{
  "n_layer": 19,
  "d_model": 256,
  "norm": "rmsnorm",
  "attn_scale": 0.125,
  "init_std_o": 0.0,
  "beta1": 0.9,
  "schedule": "wsd",
  "final_lr_fraction": 0.1,
  "dataset": "wikipedia_en"
}
MLP neurons of a small language model. Each row is named by its layer, matrix (up: input weights) and neuron, and shows model dimensions 48-143. Each number is 500 + 25 x the weight over its row's rms, rounded and kept within 0 to 999. Numbers have three digits each.
After each neuron's rows, "fires in" lists the words (lower case) most often at its 100 highest values on Wikipedia text that the model never trained on. A number after a token or word is its count.

L8.up798:497466514499493545536454491500491532480486477497517482476511534526533485517440518467518470540502460507495479470512507508468519487492500490550481503496496469440478522539473506500527425484468475447459480480498487495452509482500525486489520532451508496452513528521498499491529499445499553521
fires in: "after" 19, "as" 17, "in" 12, "despite" 7, "by" 4, "since" 4

L4.up500:473516516481502510532549462492534519515519475497505468485532496486521517503492503467491446509521481503496468459484513506505554476530546485517532470469490553459494513505474502508482503495504515488494462542529492483475517544518528479500468501488461469506467474481477493531507472510472535534
fires in: "s" 56, "metres" 6, "boys" 6

L2.up448:526475498474489464488526484474510549500477475513529491513511487485476461504511466502514528504502494496502504482508492502510511490534539524517511506474519529463492497529502466483492557498496536486480482509457516472501558537498499512522485506508487508458477448507477502510490487503482519560
fires in: "s" 49, "boys" 7, "primary" 6, "m" 5, "girls" 5, "result" 4

L4.up921:488473532463504491512481446513526484507524478466501494489484494513502517543452516479537492507461509540442490498514490562522528470492545480472499504470490508497509520502466504547490451501489569522512492479531458494475508454456485475505494525483476522517450488483483547535506499491482498512
fires in: "the" 60, "from" 14

L13.up464:550498508530439502481460461489472548467495545504493537499467500475500491449449508557515544486503532471520498548496514475526538523481521503505538493493517525514553508525516495460495495491541540507489544446504491516451517531455445477525505493511488476491515510509481470496516510502487510519
fires in: "by" 16, "against" 15, "with" 8, "vs" 7, "1" 5, "from" 5

L4.up187:520454526504478447499505461525520539471513494535470496535483498457482500524471517470532520520496515491553483526488496500483526528508484522490478448528506491487487498507453508514477486513541525508471486514453517494447541525478496471485477511464520507505469517487492533473497489489475519514
fires in: "the" 40, "by" 21, "from" 11, "with" 11, "to" 7

L4.up687:530472496538474518516488481491530523473498468514465457522473502478458507508521518529537512498537467517509473526516528468482459484500484504523503485483505536502536480549514498558502507513500517518507490504526493452497488486447464455507487498465499458510480474506490492511483509539499512535
fires in: "to" 48, "the" 11, "in" 7, "with" 4, "then" 4

L13.up684:531514520501462525508467516528500499491484467449501506529481488479514477501493490513520501510505508493501475489567529483480504546471509504553516528486468474491521546486517515494534467500521493457473522468483508470500480475447481486492521518483474508511494492512490552484543511547503522524
fires in: "for" 32, "from" 25, "to" 11, "with" 10, "of" 6, "after" 4

L2.up288:530496517490507489500511511524507493499501507490537517548513458519467493504470508506463513503514475496505517503497549537504487515476529461504491484453485535478490499452479541489465521483514531498489497471500481466504497549496474504510429538526478501506461506465529557524445511505490466529
fires in: "to" 28, "from" 8, "a" 7, "joined" 7, "with" 4

L13.up661:536492481468499485564487501493488547503462512468479525528479463535498494451488511506493494500490517538456482506502471449478534488502483486525534474480527504525509516512513518478483507518479514489529490541550483508491489456470489522487470492497486525500505532503508492503558500487542536544
fires in: "an" 70

L16.up847:509506483541487526463508524502510551473479550504478527437466511495532456495474482481479523515538489490482481495491516496530522505511492496541494576469503490503514539505482502516517471540477501509461507498534459508480492519478503531481544555521519491516490475466535526497531510497500517504
fires in: "while" 14, "before" 10, "by" 10, "and" 8, "after" 7, "of" 6

L2.up947:504471495486525483464517462505466504511518536523545494487499480493498478505488505520527514507427522507498499500522499529494527519491518526508476493479469513496491501490508504494450521433482548524487498484475490495471493482469497465476473556471518540496464484506472518485518436500472502518
fires in: "at" 30, "during" 12, "from" 9, "atomic" 6, "the" 4

L15.up191:454532527504498534476471483507525492486503546488495524423485435507473468526467445484535507539514482512506479517498515540525511518505543515491533523484474446540519511526475525554483478522492450512500491524499512511519540496470515494492559538527490524438508498499504532505506522536483527470
fires in: "to" 39, "and" 12, "of" 11, "for" 8, "in" 7, "cultural" 4

L2.up418:503483486484492481513450447510550544545466515494502450510479458520459480515422528516514520542518461541504551474534499474476459534515492525509526509490481503517496501481498529461486501525480481511517475471513483448478505502476527478462465556463504487497475475477482503526501475542482517485
fires in: "for" 18, "the" 16, "with" 13, "from" 9, "a" 9

L4.up600:500476472480490478496519472507554509479502466541467495485488472515486508466501510473519494501500490508481468514518513495539523488509532507553473491470461507489498502500493475454503435472468507468466461487513511494496528546520508496475475511499511504492491504481466472506492508494492529534
fires in: "the" 54, "s" 15, "boys" 7, "girls" 5, "family" 4

L4.up52:506561522455475480523482512521486498510477507469491514526509468504466485456485519499514490449543496498514518495510483484520464491520513539524528519471464518491503506481521519497512519518465479466463484474498466485482501531493488474460490547482468506499512498518500490522476511473450476510
fires in: "with" 21, "its" 20, "s" 17, "a" 9, "e" 8, "from" 7

L2.up222:479512504516476491528487504481534526464452491541514499526522487457525531517452496457512488518527475517515487478526556517495518502503525474505505500497470498444468513554489518493455514478527525535500449499534472469530542502446497484459482525493464510498448498485498513492523522518552506508
fires in: "used" 17, "use" 16, "using" 16, "a" 15, "in" 7, "with" 6

L4.up226:519490457490459463481474452518517531467518485551509507494431489497498511489503494505475526534536492502469509509499519506502502524496552544464493529489523509503491480529521479522459508536455492494523476495543482492492533458483469494467508544476510509479498464494519505523501498446490534547
fires in: "after" 51, "by" 19, "from" 9, "before" 8, "to" 4

L4.up969:522525510442514525546493461539485519482494491500495487510470479460496485489417477528542509518510489482492489507534501491536517533489506492531486494461456538498479495496500525505509544438494500509481500491494451493589502512470556487491491533481544505489498516483517511510567477494520503501
fires in: "the" 18, "of" 13, "at" 13, "by" 9, "upon" 8, "until" 7

L4.up426:520497530509479508522458482491506499500482497484510461529492531516502493475471520533500479498512571472508474517527527500506506505495511515481481491491515482473504521557505490505505519519551512515505467497439502491475532482478512512482517467478509467458453502518517508520532538531456495489
fires in: "in" 24, "to" 20, "the" 17, "with" 15, "by" 4, "a" 4

L4.up845:584490493525442498484474503481509533486487513515503523510504504513464496493490483520493495536552543500506487526472519513542506519485452505513526500494514528511535493539535547483510498517532527524489479504496517451421530483476507479488513503484498515479508467494459472505463508523501507510
fires in: "the" 17, "including" 14, "with" 10, "as" 9, "alongside" 4